config = dict(
    n_layer=16,
    d_model=224,
    n_head=7,
    n_kv_head=1,
    head_dim=32,
    d_mlp=576,
    vocab_size=4096,
    activation='swiglu',
    norm='rmsnorm',
    norm_place='pre',
    norm_eps=1e-06,
    positions='rope',
    rope_base=500000.0,
    rope_fraction=1.0,
    qk_norm=False,
    attn_scale=0.177,
    bias='none',
    tie_embeddings=False,
    parallel_block=False,
    init='normal',
    init_std_qkv=0.0335,
    init_std_o=0.00593,
    init_std_up=0.0335,
    init_std_down=0.0037,
    optimizer='muon_variant',
    lr=0.00682,
    lr_mult_o=4.0,
    lr_mult_down=2.0,
    lr_head=0.00387,
    grad_clip=1.0,
    warmup_steps=200,
    schedule='wsd',
    decay_fraction=0.735,
    decay_shape='linear',
    final_lr_fraction=0.02,
    batch_tokens=16384,
    seq_len=1024,
    doc_mask=True,
    z_loss=1e-05,
    train_tokens=153700000,
    steps=9382,
    dataset='wikipedia_en',
)
MLP neurons of a small language model. Each row is named by its layer, matrix (gate and up: input weights) and neuron, and shows model dimensions 80-143. Each number is 50 + 10 x the weight over its row's rms, rounded and kept within 0 to 99. A neuron's up and down rows have the sign that makes its largest values positive.
After each neuron's rows, "fires in" lists the words (lower case) most often at its 100 highest values on Wikipedia text that the model never trained on.

L9.gate370:40 60 54 36 22 39 55 52 47 53 56 58 41 56 41 56 53 34 45 47 30 55 44 60 44 42 37 47 38 50 42 21 59 35 51 54 52 52 44 39 50 50 65 58 64 51 44 53 36 64 34 49 46 44 44 48 37 72 46 47 61 66 49 53
L9.up370:46 66 56 46 30 51 41 47 29 65 46 64 42 47 66 51 37 43 66 47 50 68 63 53 46 58 40 46 55 25 50 52 54 39 55 65 56 59 38 59 56 60 58 66 53 53 71 52 39 54 45 60 48 44 47 53 50 47 57 49 55 53 53 23
fires in: "the", "united", "a", "their", "an", "his"

L5.gate49:56 43 50 60 71 45 35 37 34 54 43 62 59 40 42 38 69 42 80 55 45 50 43 43 34 43 59 63 66 47 40 46 34 47 36 50 23 34 33 71 49 43 57 60 62 37 50 57 56 48 51 47 40 60 56 54 35 28 66 66 47 39 70 72
L5.up49:69 53 69 29 59 51 52 56 38 52 54 48 58 39 59 33 47 65 45 54 26 59 31 35 51 60 54 46 47 54 41 52 53 66 41 53 43 62 44 46 44 44 46 60 64 38 63 48 52 46 53 48 51 42 57 59 56 42 68 64 50 45 53 18
fires in: "the", "of"

L6.gate498:48 47 75 50 60 66 52 40 57 45 61 46 60 52 44 31 53 57 62 63 75 67 41 58 54 48 53 34 51 50 44 58 65 68 45 34 50 58 47 53 55 53 70 55 55 52 38 60 60 48 38 44 56 42 41 30 48 49 50 39 57 58 50 66
L6.up498:60 66 26 66 64 52 70 60 64 57 46 47 41 38 41 48 57 65 52 51 28 46 47 48 64 42 53 57 39 40 39 71 36 51 48 26 59 67 50 41 46 47 34 32 32 46 47 43 33 46 48 54 47 48 48 57 46 47 48 60 51 55 51 39
fires in: "after", "later", "of", "and", "as", "also"

L10.gate298:31 51 51 50 49 72 49 59 39 58 42 41 48 27 61 44 48 45 67 59 49 38 48 48 36 74 49 35 46 50 38 65 54 61 71 37 49 39 52 44 51 63 54 27 52 44 52 53 69 36 45 43 32 56 52 50 39 55 41 58 44 31 47 26
L10.up298:32 48 56 60 42 48 51 45 52 45 58 41 54 47 52 49 52 56 61 44 45 36 31 46 43 51 38 58 36 43 45 57 55 45 45 49 28 58 34 52 48 65 51 52 39 57 52 56 38 36 48 39 56 34 56 61 42 64 46 46 53 44 48 41
fires in: "the", "james", "george", "john", "michael", "charles"

L4.gate167:55 58 43 50 42 51 60 56 48 35 52 75 28 52 39 57 65 36 54 53 48 48 40 61 49 43 48 51 46 56 51 53 43 58 51 45 45 49 43 55 55 56 51 41 70 55 53 56 41 46 33 55 53 42 48 31 48 42 66 37 50 55 49 61
L4.up167:65 43 39 61 38 68 47 50 68 53 37 55 34 58 56 64 60 31 49 56 57 57 41 58 51 54 39 59 31 57 42 65 46 65 33 38 58 47 49 39 50 54 64 37 55 41 47 55 46 59 33 38 48 52 53 57 32 63 50 49 36 33 40 59
fires in: "that"

L5.gate474:43 57 57 40 39 57 69 46 47 45 45 48 56 37 47 69 47 49 48 59 62 46 48 50 69 41 40 50 46 48 54 43 68 58 60 26 47 56 41 35 50 52 60 60 37 64 34 63 45 49 32 41 59 49 59 43 40 46 58 27 32 40 47 52
L5.up474:40 41 62 52 64 43 61 53 36 43 50 43 59 52 47 48 58 55 50 34 56 60 43 46 35 54 56 68 47 61 46 55 42 62 56 46 42 43 42 45 42 48 62 45 45 51 28 55 73 43 48 33 40 63 62 53 47 31 48 46 39 45 55 48
fires in: "of", "1966", "partially"

L12.gate63:42 38 26 49 60 30 35 60 43 67 57 62 36 61 40 40 58 58 51 47 69 36 54 53 35 53 34 55 37 36 57 44 47 37 60 56 48 40 55 43 51 42 44 60 51 40 33 54 59 50 56 47 53 47 54 64 54 40 44 42 56 63 61 49
L12.up63:38 53 49 51 46 33 44 46 60 47 53 54 59 53 38 42 40 56 52 46 58 42 55 54 50 53 63 55 54 62 50 35 63 40 47 50 58 53 45 50 69 37 52 47 42 39 42 48 53 40 46 57 58 53 44 64 36 27 57 56 47 39 58 39
fires in: "in", "over"

L10.gate156:48 34 53 47 59 57 67 60 52 40 47 32 60 46 57 43 47 44 42 57 30 55 42 51 42 60 51 52 60 51 34 54 38 58 35 43 70 38 44 51 48 64 47 62 67 45 50 42 64 51 35 55 65 53 43 57 39 38 44 51 50 56 52 55
L10.up156:43 62 57 54 46 54 40 40 51 67 56 48 33 57 47 41 46 57 54 47 44 68 42 32 53 55 44 45 42 43 63 67 61 63 46 64 26 38 40 34 47 57 52 44 61 60 45 60 29 40 64 47 41 53 44 44 65 37 53 54 69 53 44 23
fires in: "the", "my"

L9.gate246:52 38 34 40 57 62 69 50 50 49 54 52 43 45 36 61 57 52 48 50 48 45 40 55 52 31 54 45 38 52 57 31 52 53 56 50 53 44 59 69 29 29 56 57 38 53 54 59 54 80 36 58 60 60 47 59 63 46 50 40 60 54 50 52
L9.up246:47 47 53 47 38 56 42 39 62 58 66 42 40 61 42 53 38 49 52 37 60 37 63 54 54 53 59 41 26 51 53 53 59 40 32 40 47 46 47 50 62 39 46 51 49 67 37 47 56 62 27 53 55 45 77 51 52 40 63 60 57 55 63 32
fires in: "over", "about", "for", "than", "forced"

L10.gate38:46 32 51 44 56 49 34 60 53 53 61 61 48 50 56 61 44 52 46 36 45 46 60 47 57 52 62 85 42 59 50 48 36 48 46 38 42 51 50 40 43 43 55 22 39 44 49 52 46 28 32 56 79 41 67 52 34 59 31 66 35 57 63 45
L10.up38:39 54 52 28 50 57 57 36 42 52 48 69 37 53 49 43 64 58 56 62 49 48 48 30 51 58 41 48 50 52 49 63 41 59 19 40 43 50 62 49 50 50 83 52 45 62 44 31 43 34 56 49 55 54 43 48 35 65 37 46 49 38 77 65
fires in: "as", "while", "however", "even", "did"

L6.gate533:46 58 65 54 45 32 67 55 54 48 44 68 49 56 35 51 46 55 49 55 74 60 44 65 71 50 50 38 56 44 22 50 51 42 33 55 54 51 61 48 41 30 55 48 68 64 36 50 43 43 37 43 35 57 55 42 45 54 56 49 54 43 56 66
L6.up533:55 55 36 54 47 33 53 45 55 45 44 53 56 73 38 60 43 76 27 64 48 42 52 55 39 52 34 45 57 53 47 32 31 51 59 48 44 56 54 65 46 47 49 41 54 47 32 50 47 50 45 24 45 44 53 60 65 44 54 53 52 37 45 34
fires in: "of", "all", "upload"

L5.gate369:57 34 35 42 57 45 41 42 39 59 57 52 32 51 54 52 50 57 53 57 41 51 59 49 76 44 35 49 57 41 49 64 48 50 48 30 28 59 26 49 37 42 79 54 58 33 49 53 63 43 49 39 56 46 61 55 44 50 45 55 36 41 44 47
L5.up369:65 47 51 47 66 49 51 43 42 44 47 50 71 65 43 60 40 39 72 51 37 54 44 61 57 65 51 44 53 42 62 46 34 45 59 40 46 62 63 45 62 48 52 71 53 33 44 43 57 43 48 53 52 54 45 46 64 50 64 43 57 43 53 68
fires in: "a", "did", "do"

L10.gate501:31 59 50 41 54 48 42 47 54 50 53 63 39 44 41 56 44 47 57 39 63 30 58 49 55 59 55 44 64 64 44 54 46 75 71 64 33 47 60 56 34 43 39 55 55 51 44 54 52 48 49 47 58 51 46 44 46 36 64 33 38 34 55 61
L10.up501:44 50 51 68 40 54 55 54 34 55 49 49 53 54 38 73 59 56 60 65 46 49 46 41 53 53 51 59 53 37 35 53 51 58 59 51 58 45 60 54 38 44 57 44 56 41 37 49 36 47 30 55 39 55 55 51 61 60 48 58 53 50 66 54
fires in: "is", "be", "as", "are", "if"

L7.gate194:50 84 52 50 57 43 51 35 55 66 52 41 51 46 51 57 41 42 47 56 44 36 43 48 45 56 44 58 66 38 52 44 57 61 52 34 50 57 52 76 55 42 50 34 58 55 49 51 38 61 38 54 53 57 55 47 53 60 64 53 58 48 63 50
L7.up194:57 53 61 55 51 54 60 37 45 36 68 39 48 53 31 43 54 50 57 35 48 61 54 73 65 54 44 47 47 46 57 56 50 55 45 39 51 56 52 46 56 65 51 36 45 39 44 43 29 54 45 59 56 44 42 51 39 60 50 70 46 46 50 44
fires in: "that", "between", "following", "whether"

L5.gate291:55 55 57 38 54 44 53 55 43 71 38 62 56 56 67 51 52 34 65 63 60 48 42 47 37 64 55 53 49 64 51 57 64 40 44 46 39 24 48 16 49 52 50 41 43 52 59 33 51 46 62 25 60 47 57 50 51 45 45 53 52 56 55 46
L5.up291:66 49 71 45 56 48 46 50 42 43 41 71 41 57 45 44 68 50 60 63 64 49 54 56 37 47 37 52 66 54 51 55 51 54 35 48 45 48 53 48 47 59 54 39 33 66 51 65 59 26 43 45 47 33 60 45 36 48 42 46 50 57 53 51
fires in: "and"

L11.gate278:32 52 56 50 69 57 51 57 35 61 55 56 51 56 50 54 41 46 49 43 36 49 33 48 51 51 51 43 20 37 59 58 43 49 48 50 46 46 60 43 69 52 53 40 59 57 55 43 44 57 63 56 45 47 55 26 39 36 42 50 57 70 75 50
L11.up278:44 49 48 46 59 58 42 38 48 65 52 58 60 49 56 41 48 37 70 65 45 60 41 57 60 61 33 54 45 61 48 48 47 49 39 41 51 59 51 49 54 41 58 35 56 48 40 49 63 58 46 43 46 37 48 35 35 47 61 41 53 46 68 33
fires in: "as", "under", "his", "and", "year"

L6.gate176:50 53 50 49 51 64 39 48 74 62 51 65 33 57 71 56 44 53 48 46 62 70 48 58 48 60 48 47 38 55 41 40 51 49 45 50 52 32 51 60 36 56 39 56 70 39 48 37 48 53 36 56 40 42 32 54 45 36 43 49 36 34 44 54
L6.up176:32 46 53 71 56 54 45 43 33 51 47 70 61 57 48 66 59 39 45 59 62 40 57 46 22 44 53 59 69 62 73 41 61 54 45 36 53 47 39 73 39 33 74 51 45 46 55 67 44 35 44 55 56 31 50 50 45 53 59 24 46 29 44 39
fires in: "and", "as", "although", "so", "thus", "but"

L7.gate169:42 42 51 63 34 48 46 50 41 61 55 62 33 46 42 48 39 35 51 38 36 38 53 36 62 54 43 56 50 69 36 47 54 49 48 52 50 65 54 27 47 43 61 37 63 58 48 47 48 49 34 40 52 57 56 35 58 57 51 38 47 35 52 51
L7.up169:53 56 43 40 46 47 52 40 53 52 47 46 63 48 54 59 53 55 54 37 79 54 49 37 53 61 64 54 65 48 57 64 50 55 44 42 61 37 74 57 53 52 33 35 47 58 48 40 53 69 37 40 52 44 57 73 37 56 43 54 42 44 48 44
fires in: "had", "would", "could", "did", "looking"

L6.gate23:40 54 39 36 56 42 64 40 52 59 62 40 40 49 61 58 38 64 51 52 48 64 38 57 50 48 53 45 52 50 55 48 54 57 42 32 36 58 59 47 46 45 64 65 69 39 45 38 59 48 45 61 55 55 46 58 50 51 44 20 42 54 64 51
L6.up23:49 59 51 52 60 35 60 43 32 55 72 53 64 33 53 54 55 48 57 57 50 54 48 73 47 39 51 48 41 33 39 43 57 53 43 51 55 47 66 54 60 44 41 51 57 30 41 78 60 56 57 58 45 55 40 74 50 51 43 62 54 46 45 49
fires in: "the", "a", "more", "not", "it"

L5.gate129:29 46 37 52 48 30 55 56 51 51 55 55 43 62 44 57 63 38 68 63 51 43 62 38 58 47 37 52 55 55 51 33 51 36 36 55 45 57 47 48 30 54 52 49 51 41 50 53 49 38 34 40 45 34 57 62 40 54 50 49 63 41 53 64
L5.up129:52 43 56 59 61 51 55 43 43 56 61 52 58 51 51 46 60 57 49 52 65 38 55 58 69 63 53 60 53 43 62 44 44 50 43 49 30 61 61 68 44 24 43 35 35 38 57 42 46 60 58 40 43 42 58 43 43 57 44 32 49 37 45 60
fires in: "to", "not", "of", "thus"

L11.gate310:49 55 38 34 50 46 55 61 61 43 44 55 42 70 48 64 49 55 62 51 52 36 44 67 56 42 42 59 50 44 42 38 53 51 56 55 51 45 54 40 33 63 54 59 75 47 46 57 46 53 64 40 49 43 41 50 55 58 52 56 47 58 68 48
L11.up310:50 45 49 41 51 46 56 48 47 65 45 41 53 46 50 57 60 45 36 67 51 68 48 71 40 62 39 63 48 50 46 55 50 66 31 57 53 58 39 52 56 45 54 56 58 50 42 58 46 52 44 40 48 59 62 54 60 38 41 41 46 54 57 51
fires in: "as", "in", "known", "century", "a", "more"